Weights of a small transformer language model: 9.73M parameters.
MLP neurons of a small language model. Each row is named by its layer, matrix (up: input weights) and neuron, and shows model dimensions 48-143. Each number is 500 + 25 x the weight over its row's rms, rounded and kept within 0 to 999. Numbers have three digits each.
Before each neuron's rows, "fires on" lists the tokens most often at its 100 highest values on Wikipedia text that the model never trained on.

fires on: "i", "o", "e", "in", "c", "en"
L3.up416:468516485530491515494505532476479498441475542464510523483508520502525428502503502504535508512509512471489452503504531512516509480464508544472502506481501491522474487476485517509502512508518506519543537471500472477509482488563496503534536494493474518512482529476528481405508461537477426509

fires on: "19", "ing", "m", "er", "ina", "il"
L6.up863:511525475481462537510521511449478470507478524493469524516524506478534511549479523532506487481468494489468511529528488474582513510542509509486501497529473502489455494502468508486502498495517469482483447530536510505499454522469457449506498522510488469514487514497519525506474509517486486506

fires on: "ing", "as", "m", "ar", " as", "ream"
L6.up84:544497493510476472513481498491441462537488511489473484534492504527496478509488516549548497498517508549501547490508485537534536492519511502500518523485488453525447515496479462518474503452493477476505454541500463476528500556499512479471492532499541464507532464508526512475511508534489479501

fires on: "ro", "o", "og", "or", "v", " R"
L10.up456:481507499489477544488545501508506506487509449507503478530468504495498530473537508450444481475488509509546493503578511496512495463488499511549463508507479488520491492541492515469469512539493538541498512486462477503522509515453534453501477528484503484477512519485553495475516550516513492504

fires on: "H", " gr", "h", " H", " North"
L8.up745:514527551516500491461463491473512546472514430475478464519508489505475525483492486541494538498507458519484462519544478486496543515514486508504472495494534527544503523500522531527489465535503532534495528525476470499475491499517506503487530536493530495539497520486488506514460477474485499506

fires on: "il", "ed", "s", "S", "ted", "n"
L4.up89:461513484534485519501506546531492502536482495532521521485492523469552463482436515467476504530490520535502516471493527488486531462480477518486511494503528500486527520503542514489474463427510483489511511535442508493549483529518487533508468511545491493541488433525473523435450561546515527494

fires on: " M", "M", " W", "am", "m", " S"
L10.up941:491526485492476508528492483522493526455485485523478505465438490482485458534503505536510438519508519530508480517491499494518516540494488508497492523459483531505509494510505494505507531488529522509518560504450519478520542533514446505505491482523542544525495495532530517498469498523553463475

fires on: " |"
L10.up189:483460540526520547490495533514514487505487520524505504508486504487476477530512570487488495518554456582503514494469486521535470491504488472506489444498505477482480521513515505479483513513550478502494503495521496543474529485521521478513515489432480528491511529523465471546502480496511502511

fires on: " L", "-", "n", "S", " bel"
L10.up155:492528514505448526537483524529495469462508499482539503565465500521513453524488513514514503497501473541487514461515498478510510535541442532487522522495502508520497550476497493495490459484519447493441482577478521510551530535480535487468509515515484536462510458505510492478547519508526502513

fires on: " \"", " b", " c", "C", " C", " ("
L11.up593:459494468485457516476510504470532550540516502462489465539473490460477454514475511498525514526472486513516501493489513503523487498534493489509507482502507507461515523489505482524507508494463527497456521513517483506449513529529508506519446481502503467472514512538514460531483513490495476479

fires on: "t", "a", "m", "ject", "ab", "ort"
L4.up336:491532510520489544524539487523488509460504522488438459512528519470514527492494486520441496504515502461499494537505482482493513452509511508515503465500491487487500486533505453488471464493495484522521488485542505578489481487493507529485493527473469512516487502532525514510500523502474526446

fires on: "ed", "ad", "e", " more", "im"
L11.up288:469484511523479526501535486492522484484446531484458522531522532495531513520495487501507489480482524470486527520523505503505542567503503505501490463496475520498471489512467531508516447479529423538507472480464432483495518462453535507535504488517487462529523490480517505535482515464509485514

fires on: " De", "e", "a", "j", " de"
L10.up639:466479483499546499496527518502489498513479520520524506490524488500500485511510508544472501512513478491447524518432545502535491515471465535505508466524541461479518490500534483499518452521474487486524493509485464473556541482546512491477533530518485521500510514433499478503514492476503521466

fires on: "h", "ur", "ion", "ent", "ct", "lect"
L5.up110:543534459505500533505465466487488470510551497514528480477487475442503482508471551545453510433511475494491534499504512464513523524517519500540475474487487587519492537490488471509488496480482530517496515493525505525440500541547476467476495475475470541509516528505525479517476525538506483517

fires on: "ing", "ign", " add", "d", "ed"
L4.up832:546529513491464499504504542505511507507497473493464523494505473510496539539537537518441508495474535473516512513540514499540501522489463463537525512459477490512487465511488453509484495473471495509471529486460528459504496490522524482508512483484480495529515464550476441492515525507471494517

fires on: " is", "ow", "ain", "es", "ing"
L6.up43:503476522504533520522468466508490542485470518512465530527541515477476466467514484490466513484498499494475504476522478462497536434508519525518526482506524521480476486526485494516497477499503519510448485455497457476495485501514494499464501568513480483488483499499481511508531451475524488510

fires on: " States", " music", " other", " Music", " Christ", "ug"
L4.up412:514472486500461474510466498521495453470504541486511503542490457465499528522513502515461527486530496526483558480472537470509566507504501531506473534469524507512534478506521491546512522511505477496497485494485482476480529498516515468497501516534518501525526533538531510480520492510475507475

fires on: "est", "oss", "n", " first", "ass", "ond"
L3.up257:504487521508482518471545528506541453498514502469511502516488488510489504500474494489489532505501527454472524507499507478491505522520507469468521535466477478520535491501498462498492518535496492499520512508547556476501526480486480547474474471524495532492488517493509489561462500485455532521

fires on: "l", "o", "or", "as"
L6.up513:491515460510449517505505518545517491472483508491496505522495495497453539499459546456461508477494463510512487513504520491516540505485538504510484533433481488490494499466442437504515480539497549509492472497461496498479551481479479497490494525487497521488477502491539537524514542504557519509

fires on: "e", "es", "er", " based", "ri"
L3.up919:497527475454488499493526496477540506498483485495479492499554490458461470514522522512548487535510461512530463504493504484513464512546513497499503513441506495505509523496506549505522496500493483450473518504507498504459488474482477457464490481489519447478488507484501480506478496544465454486

fires on: "ed", "it", "at", "a", "ing"
L6.up743:558485449535505508506509491571509505483478512486498514541548504492485439479509496544532523471514549492515512475502521468488491498470473461460500472512531519511494510532511484518494467461542501516496490473503457488512499501485495519545471525497497497489479462504513456508461459533502528516

fires on: "h", "ual", "form", "ach", "y", "ail"
L4.up52:490487523438537497518483483528508489481462472454481496552563500500489522507496463525484488495502490502509476512470511490500504492496502444487518506522438525520471475548490519458526517551483518461460509505537467510490480513509495466495523526496495452521513533507459525507545518509480503480

fires on: " is", " are", "ians", "s"
L8.up445:515527542484533490435512550485488510497502539530487512517525531485506506500523487488490484519504536459534478456493547512476492508482462486512518483510500471485490498552520509537513513487538484530494487512466548490482500489485503507507487505477475481507477560488476523511483475496481465483

fires on: "ing", "al", " of", "ate", "ural", "ance"
L6.up61:543486525450486505516489456545495520487474476525505545542485485463459497512485502513452499495538500515518526506553477499497535469491495499492530498490483526500501454482475497491488490520457500512537487533457502485510542480494535503484467510508471517486504490528494494499550490490523465497

fires on: "ll", "ig", "ced", "em", "or", "ul"
L3.up46:484482511504509500462524511487512493487489518506448461470492507515527516526492508497487505511490451499522496548514471465483531439475519522488518478518500457510493466469554455493450526506505519522508464543495461480518491527513488505551480510530516500537509478504510522481466539570501502505

fires on: "y", "2", "l", "n", "z", "j"
L5.up751:449528512489481490517515492509487483500490531521528512520525459513546502506505530459474526533528480514515462529486489532472495487483516502480526481531465478479512525512535523470439517507496521461484507522543514504481501520479459464477493525513507484531516514442472514463471530528548450508

fires on: "at", "t", "w", "te", "one", "ater"
L4.up288:520435542492471471517510505516462493525530510500507485514536493512516473516439497498484504500543494489530465508490534530505511508489491489555548513506493482542525446507481516516486517547492498450523461507521513494480501501540499510514471466509499477495510443537539490478451485510550481493

fires on: " G", "ed", "e", "ised"
L10.up313:484462504522451510514460498484545513510457542498468531518531489532460480503454502545466523484445509535501525535498494537504487546451514530501485494488479470546509532511494493467504509471499472488508474497510501468526519512519532525542485475527531493541499463480501493488494479462550514478

fires on: "ical", "ed", "s", "ing", " Film", "irect"
L6.up651:496506531500528493508487477485514490485484488508498540503512498497521513480494486534456523441495476501483497545480486492498490485446483437510536531450500515509497516524521493470509482486547463560477526541490488446482449488532492472506537493519475514490507459525499468454544539529553522506

fires on: "r", ":", "z", "ch", "f", "."
L5.up776:514496562487452501476504529495501519485517555475508501563546472447465504507502496510489520500504463524534492545486489510534533502484488519513473505480474483478519519519475537478511475540500486533506537496499557493543459479484520486494507522537491468503493543446479472547484463483481479530

fires on: " ", " S", "s", " Se", " se"
L11.up628:514494537535510536504520487495531534515467533496504507492501474520451462428463465487467483520532513471508502517502478474535469515437485499480503529470505463453541504499477464488537502480515468533472516510490433486485555517502478519466509516518516540472507451483466502489487476506508510496

fires on: "ar", "em", "or", " ", "er"
L12.up453:486520492479529496524543519494485475470483506479512485522522481495500455504490485524489531485504460479517500497528496485534492484473437501500462503519485502495493490487495502493494485493475491532544527539512510522430539460482524465484469509521480493503483475494499465527457536522483488506

fires on: ".", "E", "ou", "er", ":"
L3.up300:526512487518457534488543517528498509522503507508513483536511563539482507530547534508459503502493496526521501523507501475513534510511473516519505539512526517479441494542501458468488455488449496444493504501477504533509508510501503493505487457501512440506467498473459519545465503484478495528

fires on: "am", "iv", "ab", "m", "ak"
L3.up527:518505494520542482484492558515514523481492577486492496494501507515529518555494486526497496507529545490494527514515503517526495499503484478492492462466499513499524491503491470516498493471521480463524550481479515449521461514520459480496470492510443401468478486502484516496493505503491496523

fires on: "-", "M", "n", "C"
L8.up165:545508530472483510476491547529484496449503497487517509493476535537459489512492503505527546502517505510469523504465483501475469507491456482548533500523531505462470517486478536527470424504509527558480515545462506491516497487496516503486461541511510517460492490482506521546536539484494527513

fires on: "ent", "t", " took", "ake", "aking", "ained"
L4.up531:517490491515534496520539497503508485514467492475506478509466456487494468472511495492504484496468491433500533524539521535507524467510530467519530496458435505516466463517489518512503526524512480501484499540538495476504486524499493483539509501525508508518509503514521495474492476448470461458

fires on: "ic", "ist", "al", "an", "ish"
L3.up415:533489494493537509498494468544489472534526462490550494511474504527463475521519512553463482503500535509461491520479515439542478486500536527522494511505534472467513509499472525505449515517475517521475496509507512447480494467479509524509489506510524514497525493515529517505478512524490525511

fires on: "=", "\n\n", "|---|---|\n", "|---|\n", " |\n\n", "==\n\n"
L3.up64:460493522523466497481495539487483541457482500536536540485541454471475487483533487448491467526488533477518484502480486478515472473486498502487486496531452512428479514485534483529507480493523511505515506474475532523506494496508477537511533481507523458524480540514482501500527515511512473502

fires on: " sp", "W", "ew", "qu", "ail", " W"
L10.up959:522484464515502508524528525502539484535529540481456481519477510502471495455527527504498486478522491524553526487504529571480479541525501514479468486502496491510476477479524482525513498497489463487512464475478509486516513528501490464496510485495512486526512536488466490523535522535517493466

fires on: ".", "im", "ing"
L6.up915:550479502485544480477513474490500476468485466491468488538475509516457534522519486546494523528497458520526549517499478513482530508480509505498527497474500529524501523489531496471488495510475457505518502528444471534475528461506519467470503488487488470492468508498508469522523482517509469509

fires on: "e", "l", "h", "ent", "ome", "ous"
L4.up547:512493523469543533509529467502525499476518498499531496510478488503511487516512503497507496448489471472537499468466519517507505514527520504503434456468490537512439492490474521551507520517485475536469504504558462545509503539521489517518521480521453539475491490514487483502485474521502470499

fires on: " of", "r", "mer", "w", "re", " more"
L5.up143:470484509491495503487479532542487526483565514511498529473460524423523544527512484507497502540505516488489506473532502513569489509464513497514496492524501509479521529520509517516496524489529483458514469489521539488473550505516496466531506486536461524528496501545527525522474484472497522482

fires on: " |\n\n", "\n\n", "==\n\n", " =\n\n", ")\n\n"
L3.up541:513509510516518552489484468504496489482484514526491509491556473439485521488531537468510460524496543487435465514512426506488506491503461519461481468502494506452500501507507499518520469492516504509500539507468540507499475514507468524482521480509506500525501527517540514525528512491524500511

fires on: "ed", " led", "t", "ided", " took", " add"
L8.up855:505491476533502485494524512483521462469493486484493490527506464463473518522485491488512467441498513432503508496566566504510514466525493520500478529479502468526461506531491503533514469505479489484534445472550445452499511513541485492481528487508461505530484483475556474455505498499485519480

fires on: "ed", "'s", "ic", "/", "–"
L5.up122:531478539525492503468542542524509520506488490512543498487473498545510474514529487495481477516538490505532495478541470502512539500483500504520512491448492497471501486532514492448515500423502544522528477508476520469458537530491550512496504527525536504518500518474549527487505436486499509497

fires on: ")", ").", ";", ":", ".\n\n", ":\n\n"
L3.up582:494557504480470494466542490489538460470501530516528461511509509461445528502517477489497547492458529507483484468475498502487518500478486517519505523514520456494457499566491503519506498501503511487473532502478468459465495516496495479496488505505529465558517520512519508485514484493445511472

fires on: "is", "al", "acing", "ia", "t", "ar"
L3.up132:500508528463534481485513484451498472534489506529493501499459507475508527482500485505516528503520496514519525472542508498519501486508480472494522515509514499532454517514477500495467501470473525501499478544488499520498520540518502478500458478467513495438543536497533468535495506476480477520

fires on: "w", " to", "t", "-", "m", "b"
L10.up685:489480560478478493506517518491469523489474516516455451478518471455496500493527530501530438506516517480495505540527505464487474506515522498495495483435471497525482516543529498498500481458507495478477470498521504500495466492467501500448490516530483506519530504512509486494522530485540494450

fires on: " he", "on", ".", " on", ",", "d"
L10.up863:511513534504521491465542482522509472515530575537510522489513511446466473538508484532480500535494497492510560513464488493470502514446485459519539495449487482470509458523516483485507500505494517498483514498486498517466499501508496495497487527496496450477543513537516503441495501498534528590

fires on: "ater", "it", "ist", "ire", "é", "al"
L4.up873:495499454524496494467512490502500513518474478475530505518510527514484502483531503504473498489508496517472473539513521466521456534484483491548493546571522494486514437499471497473447529460477507515483483514516475502485499497513459482548490491443505526490511451534560538550441533504507481501

fires on: "n", "er", " an", "ar"
L10.up174:506480492468517503510534528496488494455522501494516488467496499492467476435503505506472522524519526475542502480531492452545530486488461496500447482480480515518500545514506485501502512513475489534513491552464480525472496478483530475507498502511507506519464472515500517539497505502490538470

fires on: "iam", "ll", "ons", "im", "em"
L4.up388:499512492527478497466514505487472509493457495534527512463468491491518509519455475511510491475511452499519514511571484463527500478502472544526556495462465454485518495494539477499485506518514489519478479494471453475500460497506460503491499519525465449547542473507520517539474524477523525539

fires on: "s", "ing", "es", "ed", "ies", "en"
L6.up443:507471494483486487514494484543516526490532526504488503499532473471474487462496447519485517481518520485528492516503533492497494444472501492512510497521486534498476516551452503515511510457536531465490520475476478472536462532538505519507471489501450463542483468516503506493531472528481528464

fires on: " of", " from", "ing", " and", " to"
L6.up148:504472519524502530501480515498476505501475481451512524503468515489453488523470540476546517546532499515501487517465537512503462527469490476483501492462517473475517465531547496501470507514506507524496462510495479530492529507486492502502464516486508484531580490491512495492515474528484541472

fires on: "ording", " part", "ed", "ent", " due", "ition"
L10.up261:481492482488483537519521485494527482494445453516483514528499482502486527530516520511456511475512471503499502474532468473477515498461471470500519539479477503465528497536508478523498523496459493491496506482560511471501488526495495530452495483408506490493475457505471499525514509483452510547

fires on: " D", " r", "R", "D"
L11.up182:474490444509498474509494508514531481535494489537480516515569495486515528537475534466472501491524467507522503496495514532532490511469507499514495535482526462510483495493446496501497532457485530542480482545519497522508498482515481467518471496470525473466505511503467488535518500503524497489

fires on: " |", ",", ":"
L12.up363:472461562513501529486501501529477481486467528525503527509493514492480460519504530503469496489563500569508539521468510515510463484504498472488526453481511490506488545509497513484481503509498510476531488508521474560481527469494522462513521496436511519484498519488500500519493490522515531496

fires on: " a", " -", ":", " in", "*"
L11.up673:488466500558497528521480507477487496456485496513481502511535495521487501535525529484491458510582494538491520520480538458474512508458491517482528482519477523477481509531482547484492514509496514476532527504493518546479514493553514489511489493517495507503496483514538497485503499521477514490

fires on: "al", "le", "un", "ed", "out", "w"
L3.up43:496516500486473484526520494492455515490515515520521490506468506522505465480522527471448463507477538497486481504478514455522501491493474521523496478498511489459450487530463484517520500506494510517493518510532545508464493504528474486533523509465518500505475483476565509576530512522462523496

fires on: "s", "th", "ent", "n", "est", " ret"
L3.up840:499484484457496548500506538501549469543512525499532505514490482506462517543502505519472481516520482491492501473493538494500494488519489541462560541476493511488483516498521487511485492532521520506520550487515521529512485462530434540480470501535479532521507468489512511457459492497542505494

fires on: " is", " which", ";", " to", " are"
L3.up601:484491509489523513504488521496503509444500532527519550491501493451523494500504539489533481518533526514497508463533489500498472556494556448523497476474513467489478492556513514527506487519490526538498525506481543488511494514527479503511507489467527467497538520504514480487453471500496453514

fires on: "est", "ar", "ig", "t", "l"
L3.up382:519526489487531500513479457455548509538529434493507512547504480478524512510520499503533509472520507535498530476495512521507494487506441498482524495487521464486516508512469477500485472512469510489471439553543506483483484510511528485488472505477511504437547467499552527487517497510511495504

fires on: "ub", "c", "t", "w", " ", "ud"
L8.up121:474469483522515496489513509495476478530467517530453483464513503488521519496530473455470533466519475518558472520534519512525527507466476527531499510476498509479525488522516510519506532556478530536509507516427462492488519482550472497488475488532497505505538448501502465459470516515526500498

fires on: "er", "or", "ary", "ist", "op", "man"
L6.up353:462535478486499512473489507490491498465521484480514476457471467462483488504477459511532532503504535548524530533515440511511465501493518539493484531480498528489507506520539484496488492506507457561492506534488557480483490513487480527489495543486465523515484529544501484508519548481474529503

fires on: "le", "ine", "in", "re", "o"
L5.up480:476481500497474550497533504501520520515559520497475511498536511488512523497532479484491527478525476499501498500514534490526515481443492513531514513528498502498493457501492550495543479494543508511486510532496480516489520502531511469480531523508526497505490498534493466471518487521568501514

fires on: "ic", "ar", "or", "ed", "ated", "ory"
L8.up326:501482502507469493446545500548498503488511462470491491538493535468527520509513526512476509503516500505548539445538495484530516523483473501537505482490495495493508493490488501471525517487468488485453489504514445462488511497457491473452497503520504499499511504488526488499485488538524499473

fires on: "ig", "n", "ar", "ot", "e"
L3.up800:536488507518500529499521453503522496530470495499473497495476498485490458484521507512515495508477528551533545509524451490552500474507517487480524529525459490473500528540521456519512494501475516485483507527502498500445550502553524501500495482502487496502537492460490529476478513482508458472

fires on: "os", "o", "ur", "un", " des", "le"
L4.up46:494466525517448515510581549487516495510529479498494487531492533506539514510505494490504459502523507479486499541474475484485489489533494450518454488496555467468471470483465483511525495507516530494447480488532524535472515537552518501482516528450512495545486506486523453489470518536487518486

fires on: " ", "f", ".", " resp", "s"
L11.up869:459493472510515504458504525477492500505478495486515502539508463473504536518516524448483472463494532516523505528518509480545521491532514478504558517482478449482523507499500491519507489531535477572523514538494492521506505417523532504470492523519476520500476503448491506507479460490540466532

fires on: "D", "ted", " took", " ", "ed", " D"
L12.up386:521491465507517527511513506493494452561505477528459513499529504484517485516508541491501511504529530515505534532514508534503553521470516547481537555470511499501509523483526494501511498495468526492502464532475498542497469520479486530498466500499470534507546502485504491506492503472485513475

fires on: " pre", "en", "on", "re", " Pre"
L4.up829:536487532500497468480516557529545539503496556515474479485493520538471554531459473501489509515494487490493474533533495480523518530457498518467496469544492450506481519504530498498462484514513540494534480490454495469545508485510505467526483504497521490488464514512509505509488479478486514494

fires on: " ", ".", ")."
L12.up395:494498474467492493506578552519509496489433509539488544483519495466504487530515527509517546530485532508516484485508485537498512485521501470496498496513550534522448485516516479484509468464484484495491506513467526516466506519521481490527475507542555504477516487515463523507481529490490539522

fires on: ".", "g", " St", " educ", "st", "os"
L12.up957:481473469536540493523510443510497463504515495525499490534485458503519496498500503508461563486526523525467554534502481528506467496473509507533487512479490564503530502550558466473473515495482525515498468494481475529491482497502478446524503526484489500500463515499484518531504493480432525533

fires on: "=", " |\n\n", "iv", "b", "ebs", "d"
L4.up409:537515472507496482500511490489521539453510495483484491487511444537472487498476549457512505519507504517485492538489463499483468479457499494492470458502541494479499514508545495521482487550477532481490508512477508486498488497513562492473490517502534534507510464523521511535553528543505475514

fires on: "j", "ay"
L4.up452:508470495548538509472520514475476517469509536495490531494507523502519492491481500485500517492517472477505486518483510510569483512473509502493486510477512463481494464510502451492539497486499452500482483509482467505534501513513524485478507539519486542498546468505495518520487495496571515522

fires on: " a", " w", "ar", " b"
L11.up399:470473495503528499550490530523527490435495492520500439448516503458502555482521489534463491481529524522455500514522502462513474498502526510521511526499499446489507527469495466496499501451521501515524531497508482524493518509507497504469560502528500436499442549519523492530514484480513475516

fires on: " of", " in", "ital", ".", "side", "out"
L5.up302:538519486496487486473506493498486488497484484527481473498511531522471507504514500510477507503542475531512547523499512487462478500502516488489495521491485495485497527535487530510508509488559497556506530498483529542474506517472503470480498526478488499496461507553550525497462500495494457506

fires on: "and", "umb", "l", " population", "arg", "ra"
L3.up736:509503476461533425493484536460457494470473518454534454500517485518467509494523474486471509523500529481524460488473487501492519482517443487497462558452529526557522519514497516486499549504447519452467527477503535520536526474498499492510519506510471481469487477489495485504507462452492497518

fires on: "t", "g", "st", "he", "x"
L5.up390:468510480500528485515533501518541527486542492498501498505549489497478519449499537513495562468492518507488527531544498510478502476501467517517432496562486546474503503506494509457466470505512562461505472470497457498465508481484479510470472506493518510509507489500448504471467503465492482496

fires on: "t", "at", " med", "it", "s"
L10.up680:524482490496509486499468521521492537476474498529484527505526451507515481486508516471513516498501540488480501494477507493481438514494523508495445529488525531495465493501506459509479486475539524492497533520492505514540506508490471480475456512546472484441508506524509547491422466505529518505

fires on: "is", "ific", "ar", "y", "as", "or"
L5.up864:450512504490494521452518467478478463480459495452496532519544504491507510514506531492465508487491480500524496470506461478529521516459477563521520530486504512511515486536524497446505482470503477502527481510538528475489453546487469466505464462509518557529533537462529512532500467528514498493

fires on: " took", "ake", "'", "'s", "t"
L4.up808:507458506493507520492490535507491458463469513526485544560514494452503494470450484486508512490523487466521489507519522545468481426475491504497489491518497504478497500501486503461477499485501490502526498469520480505474487484512478475550453542506495500523499474529569492458526515521493506480

fires on: " of", " from", " near", " between", " around"
L11.up845:518525477490458511504477488481495438516509520479472507449463472517496450571477538506533509526511504516495491475461519499519484503524475484513530505449544531493495502480497528484538490499490478524488469478477539501457509509494486504541497497490464477478564420518515508493484513532475464489

fires on: "f", "ter", "af", "o", " f"
L6.up957:489521548521520447502521529490491468524484515503486523523489506483483516496551492479495486505518511520504535506471481470504529534512505481545471543516505528475511486518481512469533525527549517488470514472480509507497512524463509494497475533489502472505444483525548500464494485545529460493

fires on: " P", " C", " p", " c", " O"
L12.up608:449493496468514468459491496492500574563513529489541482472522468489469479502515525510477511515472507493519523510505511474530466481505480481555505488451530526493529515501548511477519496511532489501472506504469490506499463537504471519510510499475495472493539497544489481484454507508491541502

fires on: "ion", "ional", "ches", "ference", "h", "ival"
L3.up465:468483474499483494480500513477455501517492496494475452501552498495532517464503488479485473514513523490554465491515507469540492487513480483494508449519499437515511508510475518493514513454427500492481544492544544474510472499503484505502510517452512466501475542503494514502471524500487503493

fires on: "s", ",", ".", "old", "acing"
L3.up858:519501508522501521502493509517522421454544521540560487494531485438482546491485472482492500497513482488482507507481463518495523527468481467525541527431506474496483509495495489506494520466548518508481474541458506522490474485470515489495470496523504502492519489489531468525486505527510450514

fires on: "or", "ic", "a", " ", "ed", " p"
L11.up46:476485506520491519488542493508520524510478461474503502525479485524497491516492510497508499506497484509488519455512503451513517492452475527472546577461470498485484505559492485473481503446509570525456509495459524503541513534543506485509474476533440493494469483501514532519517468508477516496

fires on: "r", "re", "it", "er", "ip", "g"
L4.up707:498506483520464484486516493560485490489558516518498532484506506449466553488511529476527512490526480492473479506492515499566499546484471510490531524540532551505483532526515513513463517508518506507539531478470543490498468467441493526493517487536484485515488509507468438497490463453505463500

fires on: "im", "iam", "m", "em", "am"
L5.up692:487473463508515499467473484480518520505499487486521484518510529474476529562544498511507509527489488509526507498504495502510471514550509520485496520453541513491505482484470495543478505529538495515527530549488544497501492514503460457518472492504459462496493490473526527480486476463507455481

fires on: ".", "te", "rick", "ig", "d", "b"
L5.up894:491458490498504503479541450465502484496487504509529492455525453495521513505483566540490530485483512487510511530501487480514466545508461520479444477534524496462504538545472499537508480522474513537475504532519475512518500473484513488499497484497533498532535502507520522543471520545508494531

fires on: "er", "ist", "als", "les", "or", "ic"
L5.up84:487486516524506534475446469575477481505486516462503507510520481501491502493500459492507509486500504542474507534490454540496520510519450546497501480488472521497488477505490536467526521504504490584502495509458520521487473502514491479497547506514491487522466532510526497503540481430505521514

fires on: " f", "el", "e", "le", "o"
L3.up436:479514516466485512550548500484523452505481481487438489484460489530476475512468530486535508493529517495477511524539499480540529527498479529506490515475500507525469484513461497494489489507536516486469507509498483514500527513467541487487473491537488467487453511513530494509538516542477475499

fires on: " ", ")", "or", "ent", "ar", "ign"
L10.up375:493484526468469560475522514530497509525437525518498514518503484491442513479508461513534486459515565522518502487507476535499465487473491473495440510529519520475527489524470484505456471474482489492482557492450478497464474509561470476486523482538516506488455491499501527487487553494516515523

fires on: "e", "er", "ing", "fer", "em", "ens"
L5.up809:494496505498493533520479527434496489486482502516484518478541532510470462523480459494503513482523514472499488526505485480488478513558493477533517531443506530494465497482495503506493463494513486532480479525519512518490481490513510473501479511474520455459509508513536483500506499538467540510

fires on: ".", "at", "u", "is", "O", "x"
L5.up26:519467478518470503489582522485523507500472485505490547541543515514451525490505504515462528500481479546505548496472512475524489511491513486457496475502516495512532553496476512484527490487477509505496524473469500497484516533503468473485529507492485493534491482543498443519523462469518475549

fires on: "l", "n", "e", "all", "ad", "en"
L4.up544:462536514548480507500521460462518490511460511517535490481496534475465491536450506509499463488554483511479470503510495498498499503433500534469519527552541455518495463492506497505443513539498512537491513489477506464506491524560512511486496500503502471475493539489501515467493495518487481517